From a checkpoint of a small transformer trained on Wikipedia.
Size: 10 layers, width 160, 2 heads of 64, MLP 448 GeGLU, vocabulary 8192, 5.59M parameters.
Architecture: RMSNorm before each block, rotary positions.
Training: 339M tokens, 5170 steps.
MLP neurons of a small language model. Each row is named by its layer, matrix (down: output weights) and neuron, and shows model dimensions 80-143. Each number is 128 + 32 x the weight over its row's rms, rounded and kept within 0 to 255. A neuron's up and down rows have the sign that makes its largest values positive.
A block is one neuron, or neurons of one layer that tend to fire together. After each block is what it responds to, as a language model described it from the Wikipedia text at the highest values.

L2.down1 [ 79 146 159 180 128 189 114 118 167  73  64 158  92 177 103 144 109  62 156 105  90 116 160  90  97 127  97 101 152 121 164 134 112 109  78 174 127 126 127 164 146  67  57 103 142  70 139 125 158 130  94 125 122 123 151 129 115  84 111 135  77 149  57 136]
L2.down17 [173 156 118 156 134 126 138 162  76 178 133 113 146 161  99 119 105 153 112  90 113 144 119 160 150 136 156  65 129 163  88 142 128 116 131 113 129  91  62  54 123 161 115 153 188 138 128 117 116 151 106 148 109 101  90 198 142 114 107 121 119 131 124 189]
L2.down44 [104 132 140  91 151 118 156 108 160 115 133  44  98 185 168 128 198 146 124 115 107 166  86  77 164 132 162 161  91  87 152 144  89  84 111  78 106 131 129  85 146 128 163  47 148 108 118 134 113 158 130 118 140 121 105 116  82 119 144 117 152 108 144 116]
L2.down97 [130 125 118 126 157 124 144 163 128 159 184 137 100 122 102 139 136 101  70 134  82  60 189 182 129 134 128  96 119 123 170 104 121 131  86 162 146 111 114 206 165 118 115 131 176 129 134 117 136 154 131 114 163 146 138 109 151 176 156  96  75 118 166  89]
L2.down99 [118 109 167  95  87  84 133 120 117  90 158 159 120 143 124  90  83 191  80 113 135  86 159 107 123 135 160  96 188 120 131 116 189 105 158 143  76  81 110 134  69  92  98 119 161 152 123  96 107 134 127 136  87 123  80 152 139 137 136 107  87  97 167 196]
L2.down125 [138  87 117  96  96  79 132 150  81 123 107 148 120 126 202 218 170 134 144 118 120  88 151 127 139 130 130  95 111 141  82  80 142 181 154 162 150  77 186 200 174 138  95 151 101 148 133 144  97 157 148 142 138 168 149 104 154  64 106 117 129 142 201 132]
L2.down139 [108  66 150 133 140 139 137 135  83  61 168 151 104 160 139 129  79 172 116 132  75 126 156  70 107 144 146 135 177  98  61 175 182 130 114 182 151 140 124 187  81  96 149 157 151 124  98 117 132 131 164 119  78  92 127  99 177 193  98 129 145  61 137 197]
L2.down152 [102 161 130 108 127 201 165 144 101 160  75 166 151  89 202 114  82  97 121 109 143 140 183  84 129  94  74 196 128 117 106 132 133 131 119 180 145 165 155 182 101 146 124 138 159 145  89  58 182 154 150  85 125 147 180 140  83 164 133 126 144 138 122 144]
L2.down162 [ 70 142 103  93 131 111 109 172 142  73 115  94  98  83 142 170  89 111 109 140 115 135 167 103 160 192 110 120 155 166 101 133 111 127 139 158 170 116 132 116  78 133  75 140 127 124 120 168 120 139 111  96 121 124 149  88  98  81 115 102 121  24 112 165]
L2.down222 [ 56  91 158 158 130 184 172 161 140 107  94 115  67 123 151 104 153 147 105 170 175  80  95 157 161 150 139 155 106 199 127  68 189 108 140 122 147 103 140 111 154 148 153 166 155 127 120 112  57 115 133  91 147 128 128 122 119 161  91 122 139 130  91 154]
L2.down278 [ 94 120 159 154 141 108 144 152 120 157 111 149 112 107 145 123 149 114 100 166 128 161 185  98 130 159 140 195 129 118 141 123 153 128 150 142 139 175 111  91  78 112 147 154 135  73  72 175 131 129 134 119  40 153 132 180 107 150  77 125 143 177 131 188]
L2.down314 [ 79 111 156  75 100 192 129 153 144  41  93 121 116 176 163 160 127 114  63 119 150  73 124 103 145  78 109 129 170 130  83  83 165 125  82 102 160  92 145 140 163  83 120 132 156 111 118 186 145  88 160 121 199 149 143 111 134 133  78 113 104 125 165 147]
L2.down357 [137 138 122 159 116  89 125 121 159 119 168 125 129 133 126 126 142 114  68 170 133 152 103 128 107 123 117 110  92 157  94 137  82 239 117 168 167 144  99 138 133 149 141 133  75 108 158  54 140 106 130 107 176  49 154  69 119 113 138  87 113  99 137 131]
L2.down406 [150 175 158 142 127 164 103 155 170 129 164 125 106 158 144 140  55 128  96 136  97 150 166  94  73 143 141  94 145 170  23 117 129 132 114 120 126 113 140 137 132 153  70 127 140 107 102  87 180 176  89 152 135 123 158  91 116 148 154 123 146 146 146 176]
L2.down408 [116 129 108 107 137 180  55 151 152 143  85 159 112 139 125 122 120 163 122  99 164 157 108 161 119 109  52 138 113  16 113 158 118 197 119 218 157 117 114 117 132 162 136 134 132 131 179 139 127 100 118  94 133 196 142 104 100 119 171 116 122  91 160 119]
L2.down431 [122 185 133  82 140 156 133  99 171  67  91  97 120 117 117 123 104 154 133  69  67 137 125  91 141  86  91 129 105  95 187 169  82 107  91 143 188 142 138 165 103 152 128 129 127 103 160 146 151 126 154 159 115  82 110 130 160 146 148 169 159 154 203  90]
Description: Post-delimiter token starts

L2.down50 [135  68 186 134 142 153 125 140 157 134 116 155  92  97 110 182 115 106  85 119 180 109 130 115 157  82  99 134 138 108 119  85 177 212 182  79 125 135 107  98 146 143 105 123 109 163  94 112 102 105 183  44  57  98  98 159 106 144 103 161 116 141  95 137]
L2.down64 [ 95  82 135 119  17 107  84 119 160 135  82  66 100 108 187 122 135  96 140 130 129 101  93 123 139 136 104  92 143 140  80 134  73 172 148 143  65 144 135 169  99 149 115 140 125 103 112 108 129 169 141 112 108 141  64 129 114 122  76  80 132  91 168  91]
L2.down89 [137 135 135 104 180 122  95 139  84 129 111 124  94  87 155  96 134  98 102 104 148 158 123 122 159  96  81 139 134  61  84 130 109 169  79 160 208 123 209  93  88 139 103 148  67 147 160  52 178 137 113 137 164 122 122 164 182 125 149  82 154 126  70 137]
L2.down137 [145 143 125 125  97  89  87 194  65 128 120 112 137 112  92 173 125 182  47 149  86 124 114 106  93 136 122 167 145 137 118  95 144 126 107 134 211 137  74 145 145 111 157 205 103 110 128 161  72 164 126 113 140 137 132 142 109 166 145  81 108  90 147 147]
L2.down147 [103 126 170 181 103 138  86 109  41 130 147 112 102 120  59  94  96 118 103 115 142 104 142 142 118 112  97  64 122  90 143 137 177 122 187 114 181 117 141 161 192 118 101 162 143 111 133 151 156 110 115 136 172 142  81 248 169  96 116  84 162 127  94  92]
L2.down154 [150  82 178 134 139 117 155 114 160 107 171 152 190 126 117 110 143 163 191 121 131 145 146 132 168 161 116 180 159 117 106  96  95 157 140 166 111 194 154 138 131  86 130 129 167 148 157  73 138 145 136 141  78 159 118  94 124 205 141  89 148  91 109  92]
L2.down173 [123 103 128 126 127 115 166  72 162 125 144 151 134 162  68 145 119 178  78 117 152 116 151 174 103 114 113 153  55 119 198  46 186 115 135 132 120 183  92 114 191  91 171 121 178 101  78 156 106  96  68 111 113 166  91 187 180 108 163 101 116 144  92 195]
L2.down195 [148 121 161  31 137 169 145 166 166 122 108 149 121 126 142 137 112 113  72 152  85 100 141 120 120 151 145 151 168 139 107 160  52  97 145 142 159 135 144 123 142 179 127 162  38 115 138  26 169 132 204 121 153 107 151 112  94 103 151 126  97 151 121 163]
L2.down256 [138 119  89 140 120 116 148 142  93 140 125 171  94 169 132 171 123 118 143 124 169 116 109 131 102  84 119 124  92 154 164  99 142  73 153  80  99 149 110 120 133 133 133 176 183 100  61 165  66  96 120 100 104 192 119 195 159  14 178 142 158 165 195 123]
L2.down279 [113 118  64 114 129 138  82 131 151 155  51 151 129 138 125 137  84 193 126 122 148 127 120 140 132  92 165 110 116 123 196 146 231  73  74 106 129 114 184 115 148 132 126 139 192 126 159 137 146 125  61 132  97 173 140 167 155 161 161  97 140 167 161 132]
L2.down316 [ 88 159 158 105 118 159 132 166  58 225 174 141 141 134  65 154 206 132 124 137 104  97  69 118 175 135 167  64 146 117 136 116 103 131 164 150 113 131 130 176 194 132 143  89 112  97 125 129 162  90 120 157  74 111 102 129 133 160 116 158 133 201 105 136]
L2.down344 [111  73 167  52 184 136 128 123 124 174 102  98 125 130 108 130  74 125 116 121 127 153  89 166  90 111  47 147 107 200 147  83 154 120 142 120 117 136 124 171 126 212  96 130 110 149 171 107  87 152 150  77 102 193 177  51  86 125 125  85 115 167  80  88]
L2.down356 [136 101 134 134 110 156 156 159 100  75 123 161 104 148 178 123 174  56 167 104  97 137 145 172 111 118 112 167 130  92 106 134 129  56 111  78 119  46 128 169 103 153 134 115 167 163 114 105  66 141 144  97 132 207 126 180 121 131 139 109  97  91  92 213]
L2.down363 [111 136 158  85 108 152 103 160  96 175 149  92 119 192 178 105 159 139 157  77  94 164 116 104  95 182  92 137 137 118 120 108  88 148 165 128 141 138 133 133 122  86 110 182 160 119  70 160  98 137 117 153 145 150  99 126 156  85 132 115 143 134 139  97]
L2.down444 [134  99  99 140 117 103 116 218  82  81  95 105 123 122 155 180 143 105 129 124 150 177 113  78 114 145 152 126 111 101 176 168 115 121 143 154 151 149 168 133 136  76 133  95 172 123  87 216 105 168  69 138 109 151  96 178 109 102  99  47 107  95 104 107]
L2.down445 [116 147 100  97 110 136 147 196 107 110 151 113 105 115 189  47 114 134 197 131 119 148 132 157 127 134 143 152  97  81 178 103  52  97 153 125  73 149 157 100 122 114 145 170  98 142  98 148 185  92 112 146 227 131  84 120 172 108 121 166 129 139 144  88]
Description: Word after determiner "the"

L2.down46 [108 107 169 173 178 141 146 148 103 109 122  83 134 153 140 181 121 104 164 133 151 136 108 150 140 109 108  69 162 126 154 169 114 168 110 170 119 139 162 156  81 154 130 130 120  92 133 177  58 148  98 188 141 110 133 174  71  90 165  90 168 182 103 105]
L2.down52 [143 144 143 185  99 109 150 156 144 130 122 171 180  92 141 106  93 177 104 121  91  93 166 131 182 105  88 126  76  86 158 140 124 105 112 114  58 138  88 135  84 133 125 179 139 139 177 161  96 120 151  67 171 118 110 170 135 117 161 113 135  53 102 189]
L2.down106 [169 132 106 102 114  98 155 171 108 125 135 161 120 148 103  93 101 135 110 104 154 120 109 157  85 141 116 131 168 130 132 147 171  98 158  81 110 133 183 164 130 126 128 131 141  76 134 120 192 139 128 111  85 143 117 244  83  80  77 104 155 163 189 109]
L2.down151 [ 75 167 159 166 158 205 120  87 106 110 133  84 159 163 107 106  84 212 120  88 127 144 164 112  88 157 135 103 112 139 170 107 222 142 131  91 149 133 162 136 112  87 108 183 133 116 158 137  91  98 106 137 137 120 115 159 160 205 132  84 146 117 164 117]
L2.down187 [151 190 102 118 115 133 103 115 113 207 159  95 115 118 112 170 170 162 116 148 192 162 107  77 143 132 167 120 119 207 134 124 149 133 178  96 121 195 168 199 150 194 123 105 111 197 138 116  69 119 168 149 144  55  95 110  84  49  92 203 215 120 131 101]
L2.down273 [ 87 108 158 129 123 164 116 146 177 115  90  83 131 111 158 151 203 102  98  39 104 207 112  92 107 157  95 144 143 136 110 152 147 142 107 128 125 156 122 164 122 122 177 126 130 117 159 182 162 109  68 115 118  80 100 126 187 156 101  73 145 161 104 168]
L2.down290 [ 98 128 106 141 163 128 145 108  96 178 110 149 156 118 158 164 127 133  97 143 133 123 168 168  61 105 149 138 111 137 138  87 121 142 152 120 130 158 126 115 140 156 160 144 171 135 106 177  93 111 146 130  93 140  83 146 129 170 116 152 130 139 169 122]
L2.down296 [156 157 148  89 117 139 164 102 199 121 162 149 188 131 139 157 136 131 126 157 127 176 130 102 106 140 146 145 139 127 126 184 104 135 166 176  84 114 148 145 147 161  77 121 141  89 130 127 153 200 143 109 172 161 108 168 179 121  93 142 177 114 151  80]
L2.down306 [143 146 169  99 135 140  92 151 138 117 142  62 121  94 139 118 169  78  81 125  99 110  99 121 134 166 127 133 193 131  87 182  68 168 161 165 111 151 115 113 113 137 206 113  81 101 180  76 135 111 161 136 210  27 171  83 135 116 141 190 112 104 101 108]
L2.down322 [153 111 129 124 164 128 120  98 141 118 158  94 118  82  87 157  24 131 178  78 103 133 151 148 172 157 126 116 128 143 130 145 133 162 136 108 148 115  86  92 133 141 155  82 141 137 100 136 132 124 110 106  62  81 155  80 124 152 157 118 107  48 121  75]
L2.down323 [128 149 167 146 103 134 120 165 156  80 149 163 125 139 138 135 126 134 159 178  95 112 190 142 135 170  92 117  59  90 156 166 161 131 144  97 165 104 123 140 195  91  86 157 188 128  95 142 105 143  94 177 116 218  94 196 148 177 112  91 113 114 166 148]
L2.down327 [170 160 109 156 184 109 142 134 162 104 146 181 122 121 134 173  69  73 207 178 178 132 106 141 147 199 112 127 134 110 138 127 131 112 169 102 145  99 154 156 144 129 129  96 162 186 147 125 134 137 114 116 116  96 157 168 137 156 150 129 158 115 136 167]
L2.down355 [177 144 115  73  96 113 109 157 115 124 123 128 166 158 114 162 146 121 177  72 139 124  92 141 127 109 143  85 117  99 162 119 171 129 110 191  92 128 112 107 138 136 118 142 158 152 157 188 123 143  27 156  96 166 121 108  81 167 153  43 197 159  63 150]
L2.down371 [124 132 155  83  90  84 173 148 128 132  59 120 143 116  99 212 135 190 133 132 149 139 173 202 131 139 168 126 101 150 172 170  94 129 146  76 103 158 128 166 134 160 128 153 112 157 112 151 141 135 109 111 119 155 138 195  65  63 112 126 178 144 122  58]
L2.down400 [133 124 129 143 116  74 183 112 112 112 137 145 121 117 102 125 116 180 140 139 132 167  83 205 119 107 157 161 142  98  91 194 139 161 100 161 180 153 129  70 152  59 188 102 167 176 119 107 145 127 106 224 134 115 101 161 157 121 139  97 110 127 161 147]
L2.down426 [164  91 125  75 112 119  94  78 134 107 158 124 102 111 184 203  60 121 116 117 192 125 121 132 159 212 116 147 136 117 129 130 110 163 134 115  89 131 161 112 202 132 144 113 157 139 118 119  86 117 138 115 143 134 112 205 122 100 132 156 137  78 125 208]
Description: Clause-linking "following"

L7.down339 [111 142  80 162 122 126 106 107  94 158 108 119 157 108 140 152 132 143  52 103 152 172 127 195  44  61  94 116  88 128 106 150 158 144 124  84  80 134 132 118  77 125 136 103 153 170 160 109 106 137 119 157 131  63 133  27 204 196 112 187  88 156 160 140]
Description: Table separator dashes

L7.down182 [100 138 111 149 117 160  75  87 158 181 100 164 130 133 155 183 109  90 155  97 127 159  70 157 109  94 113  98 110 111 141  99 217 105 144 109 139 179 139 140 184 137 105  95 120 163  80 121 169  99 118 123 125 150 173 165 141 109 129 136  92  86  94 201]
Description: Main verb after subject

L2.down11 [121 155 202  98 127 165 128 124 161 129 105 135 122 136 172  96 118  78  82 131 129 161 131  40  76 165 185 143 135 151  78 149  84 145  80 190 157 125 111 140 144 134 174  74 152  74 176 108 144 169 111 158 169 135 117  91  88 209 126 133 103 113 161 143]
L2.down93 [113  83 132 139  84 117 116 116 135 122 142 156 129 108 134 108 101 204  58  88 126 134 128 108  83 112 132 193  96 117 164  48 197  81 119 115 149 102 111 153 182 124 127 113 151 160 104 188  82 149 142 124 118 175 152  82 115  68 101 162  62 159 132  52]
L2.down114 [132  93 159 120 115 153 112 138 105  88 129  90  88 167 125  85 111  59 134 126  81 164 112 126 154 141  84 147 139 113 124 125 109 154 133 153 158 113 129 130  89 116 155 108  83 120 184  94  93 180 128 133  97 141  87 207 145 112 154 105  66 123  99 121]
L2.down127 [115 119  90  58 137 115 132 103 197 110 110 115 126 111 103 168 116 105 168 119 143 147 116  78 121 147  78 154 148 115 170 178 141 141 113 126 146 154 105 209  73  70  72 100 129 161 168 153 166 151 175 120 135 113 138 131  87 148 164  77 168 115 112 139]
L2.down180 [126 143 170  42  96 164  91  97 144 123  95  97 136 161 137 128 151 213 139  61 171 110  79 137 151 154 144 114 137  88 154 111 161 116  90 124 127 183  78  95 123 144 109 158 218 118 117 177  74  81 133 123 196  96 104 143 178 124 110 135 106 127  95 106]
L2.down182 [136 113 152 164 123 135 125  75 153 105 101 116 173 159 172 202 201 179 113 114 176 122 163 128  87 107 127 197 165 186  84  98 165 125  94 108  92  85 218 122  96 100 160 140 148 139 136 153  67 163 127 136  76 112 154  96 114 186 133 147 140 100 117 126]
L2.down196 [ 89 101 154 118 103 122 148 103  95 121 120 146 158 171 145 134 122  52 123 162 124 165  58 120 136 154 147  91  89  73 128 115 105 118  76 128 125 143 109 117 115 130 140 154 152 101  76 127 134 143 108  62 159 143 126  78  42 207 122 172 125 129 139 129]
L2.down223 [ 64 134 140 152 140 133 116  56 164 109 199 139 131 116 106 169 151 194 145  95 196 118 170 133 110 121 144 103  96 111 124 165 187 114 153 130 115 164 150 102  75 102 131 115 127 122  98 166 129 133 148 141  83 181 150 108 128 188 117  79 139 170 182 140]
L2.down244 [138 177 132 145 122 110 100 165  88 130  97 131 104 121 125 110 199 185 114 120  83 140 102 168  94 146 132 143  76 127  48  58 142 156 137 136 144 182 112  75 124 142 160  81 166 146 133 186  65  93 137 103 107 120 142 129 159 148 164 116  94  91 209 173]
L2.down249 [ 93 102 154 162  97 188  77 131 125  93 103 153 104 134 129 106 103 135  65  85 100 121 102 117 113 132 183  84 140 132 145 127 204 150 139 137 121  88 161 125 124 142 111  85 162 122 131 160 164 133 172 146 170  82 123 145 193 169 188 142 121 132 141  52]
L2.down301 [149 147 131  89  74  96 165 143 125 118  98 105 131 141 208 171 110 139  97 138 149 121  71  95 136 198 120 149 123 136 116 171 186 175 114  84  67  98 129  95  91  91 135 114 132 103 155 157 150  92  95 128 123  86 128 187 120 114 134 144 141  87  44 142]
L2.down317 [128  91 116 128 135 177 123 132  91 123 115 221 121 140  54 113 110 101 146 194 133 117 141 189  97 103  81 176 171 140 143  78 136 155  93 145 173  99 209 131 130 108 114 166 151 154 103 130 114 137 148  87 159 107 107 135 130 142 170 151  66 112 169 118]
L2.down339 [ 90 134 109 134 158 139 183 105 189 104 131  55 173 144 143 147 129 196 137  99 153 135 119 183 113  99 151  87 152 148 132 116  64 167  42 124 117 139 108 150 146 130 171 167 139 115 107 152 136 136 133 169 160 137 175  67 135  79 133 125 164  49 133 113]
L2.down341 [ 96 166  17  61 127 118  97  95 121 132 140 141  74 156 144 174 192 137 166 134 120 106 133 161 143 129 206 138 114 148 148 117 105 136 139 178 146 114 172 124 144 129 194  81 111 116 137 159 159 113 136 121 144 174 162 175  88  97 143 172 116  83 119 108]
L2.down393 [135 129 178 153  94 151 114  96 129  94  88 149  83 137 126 157 174 101 104 190 157 149  86 129 133 200 137 113 173 106 119 151 157  86  83 137 113 157 125 169 117 159 107  89 121 124 168 103 124  67 114 135 144 135 118 160 175  97 182 123 128 114 108  84]
L2.down430 [137 150 169  69 150 148 144  94 157 151  96  89 114 184 132 159 141  77 108 115  64  78  77  95 199 131 141 146 183 105 210 134  79 135 138 104 134 107 171 106 118 108 101 139  87 161 159 117 110  99 168  76 155 152 149  83 120  48 157 169 125 113  92 159]
Description: Compound-joining hyphens

L7.down49 [120 151  84 169 160 131 140  99 108 142 145 137 125 121 149 130 109 140 131  80  91 172 145  83 123 172  96 113  83 166 173 113 115 116 135 146 112  79  94 161 112 129  97 102 172 122 175 192 126 100 153 121 120 131 110  53  75 218 160 129  98 166 129 102]
Description: Hyphens in compounds

L5.down44 [162 134 124 147  87 143 174 171 188 114 136 126 128 181 114  91 116 190 142 153 122 168 159 169 113  74 145 133 129 103 161 123 172  85 101 130 141 122 107 130 157 102 102 146 171 152  86 125 118  87 133  66 144 193 145  34 189 136 167 179 123 130  94 148]
L5.down126 [132  92 121 140  85 109 124 111 122 168 138 107 173 133 120 174 121 171 223 177 173  88 124 142  89 120 166  73 159  60 163 139 144 115 133  90 134 126 105  99 121 153 144 126 123 108 179 172 139 110 140  70  75 125 136 184 110 109 185 184 134 122 152 117]
L5.down154 [129 104 112 122 150 119 150 156 105 109 119 141 130 129 148 125 113 151 189 149 149 151 159  69 136 122  90 147 178  58 132 102 132 132 168 151 144  24  98 157  92 101 147  91 123 177 115 107 194 151 133 121  75 118 121  77 157  48 132 167 114 132 112 190]
L5.down168 [158 120 147 118  84 106 138  58 117 126 142  84 151 126 118 127 120 141 109 115  78 117 101 131 113 171 119 139 135 130 106 175 154 114 192 100 133 129 112 100 117 195 121 138 141 137 160  85 148  93 141 176 155 111 163 175 113  21  90 131 141  94 172 165]
Description: Superlative and ordinal modifiers

L5.down21 [ 85 132  95  98 141 128 109 161 129 114 102 160  94 181 154  89 126 125 119  99 191 105  68 165 117 152  95 146 166 143 140 104 122 124 145 114 129 157  91 173 126 142 176 102 199 109  89 141 137  91 159 162 168 139 153 125 136 204 153  50  64 165 161 139]
L5.down78 [123 114 107 105  57 128 140 103 132 117  99 163 110 151 123 150 130  76 101 141 173 191  72  72 130 119 187 174 109 191 156 104  79  80 100 119 171 119 175 118 133 135 178  71 203  81 143 141 132 119  93 117 104 126 116 175 109  79 140 112 111 126 157  89]
L5.down98 [126 146  89 106 114 133  98 114 120 107 144  70 189  92  80 167  62 166 151 111 177 118 112  96 131 208 148  96 140  52 164 131  89 117 109  44 114 131  78 146 125 124  89 174 140 119 115 142 144 132 132 126 100 159  94 131 120  51  72  84 127 141 139 113]
L5.down385 [ 84 143 168 177  87 141  89  79 152  75 147 112 142 173 140 109 104 123  70  95 158 124  93 101 120 157  82 115 124 128 186 181 140 147 133 161 133 115 153 128 122 102 141 156 148  80 155 129 123 155 134 120 103 162 125 115  91 159 163 131  81 152 105   0]
Description: Arabic al- hyphen

L5.down237 [141 142 117 124 130  74  78  85 159 133 102 174 160  81 158  89 102 167 150  99  96 199  71 146  84  95  71  84 143 129  51 121 128  71  73  70 111 112 140  86 108  76 127  97 142  91 140 133 143 125 138 172 173 105 165  64 113 172 172 121 131 106 102 112]
L5.down257 [172 154 116 114 139 180 141 161 134 118  88 133  95 182  93 140 114  85  65 145 100 109 185 157 104 151 145  95 157 166 144 106 155 132 104 143 140 100 105 114 119 126  90 102 118 120 119 136 151 108 157 128 108 122  81  43 164 189 145 207  89 120 122 143]
L5.down271 [105 113 114 119 166 134 133 135 123  91  84  72 122 102 150 156 152 168 211 145 137 109  97 149 149  50 123 151 171 163 151 117 121  91  93  82 157  98 149 190 157 154  75 179 149 111 125 140 145 126 100 160 155 128 153 158 112  51  36 100 106 148 112 135]
L5.down366 [ 97 164 102 103  86 128 138 174 106 161 123 144 105 146 108 133 161 106  79 161 116 174 123 129  95 152 107 146 135 128 132 147 125 126 128 187 134 156 128 156  73 136 118  63 143 123 114 120 111 130 170 131  95 134  80 108 214 137 154 191 121 128  92  74]
Description: Table separator dashes

L5.down134 [109 139 103 163 176 150 117 135 168 114 110  89 135 139  92 159 105 156 193 137 142  84 193 130  72 127 106 159 147 122  96 123 183  78 145  83 137 128 113 159 141 154 130 158 151 155 157 153 100 119  68  90 140 184 160 139 136  96 120 110 111 164 204 150]
L5.down339 [121 126 140 146 115 105 154 103 166 170 103 145 126 103 150 141 149 178 114 118 174 110 162  66 117 127  96 144 124 136 154 123 151 171  48  87 107  95  66 117 103 104  70 112 113 139 115  94  95 101 163 131 120 115  71 162 186  93 130 178 114 125  72 170]
L5.down373 [148 101 125 132 138 137 128 102 127 120 169 136 108 102 118 199  96 106 107  72  97  19 104 152 117 153 118  94 109 165 120 116  69 177 173  77 113 101 139 157 106 111 148 170  91 118 132 117  99 115 189 140 141  98 121 132 117  92 185 143 138 179 135  55]
L5.down432 [142 141 122  95 190 139  91 116 166 119 136  99 154  21 150 129 115 198 149 135 219 120 100 100 129 116 124 167 131 122 185 168 113 132 128  57 105 165 154 177  91 157 131 135 112 107  90 141 103  92  99 132 185 112 137 143 187  67  82  95 139 124 175 182]
Description: Main-verb completion tokens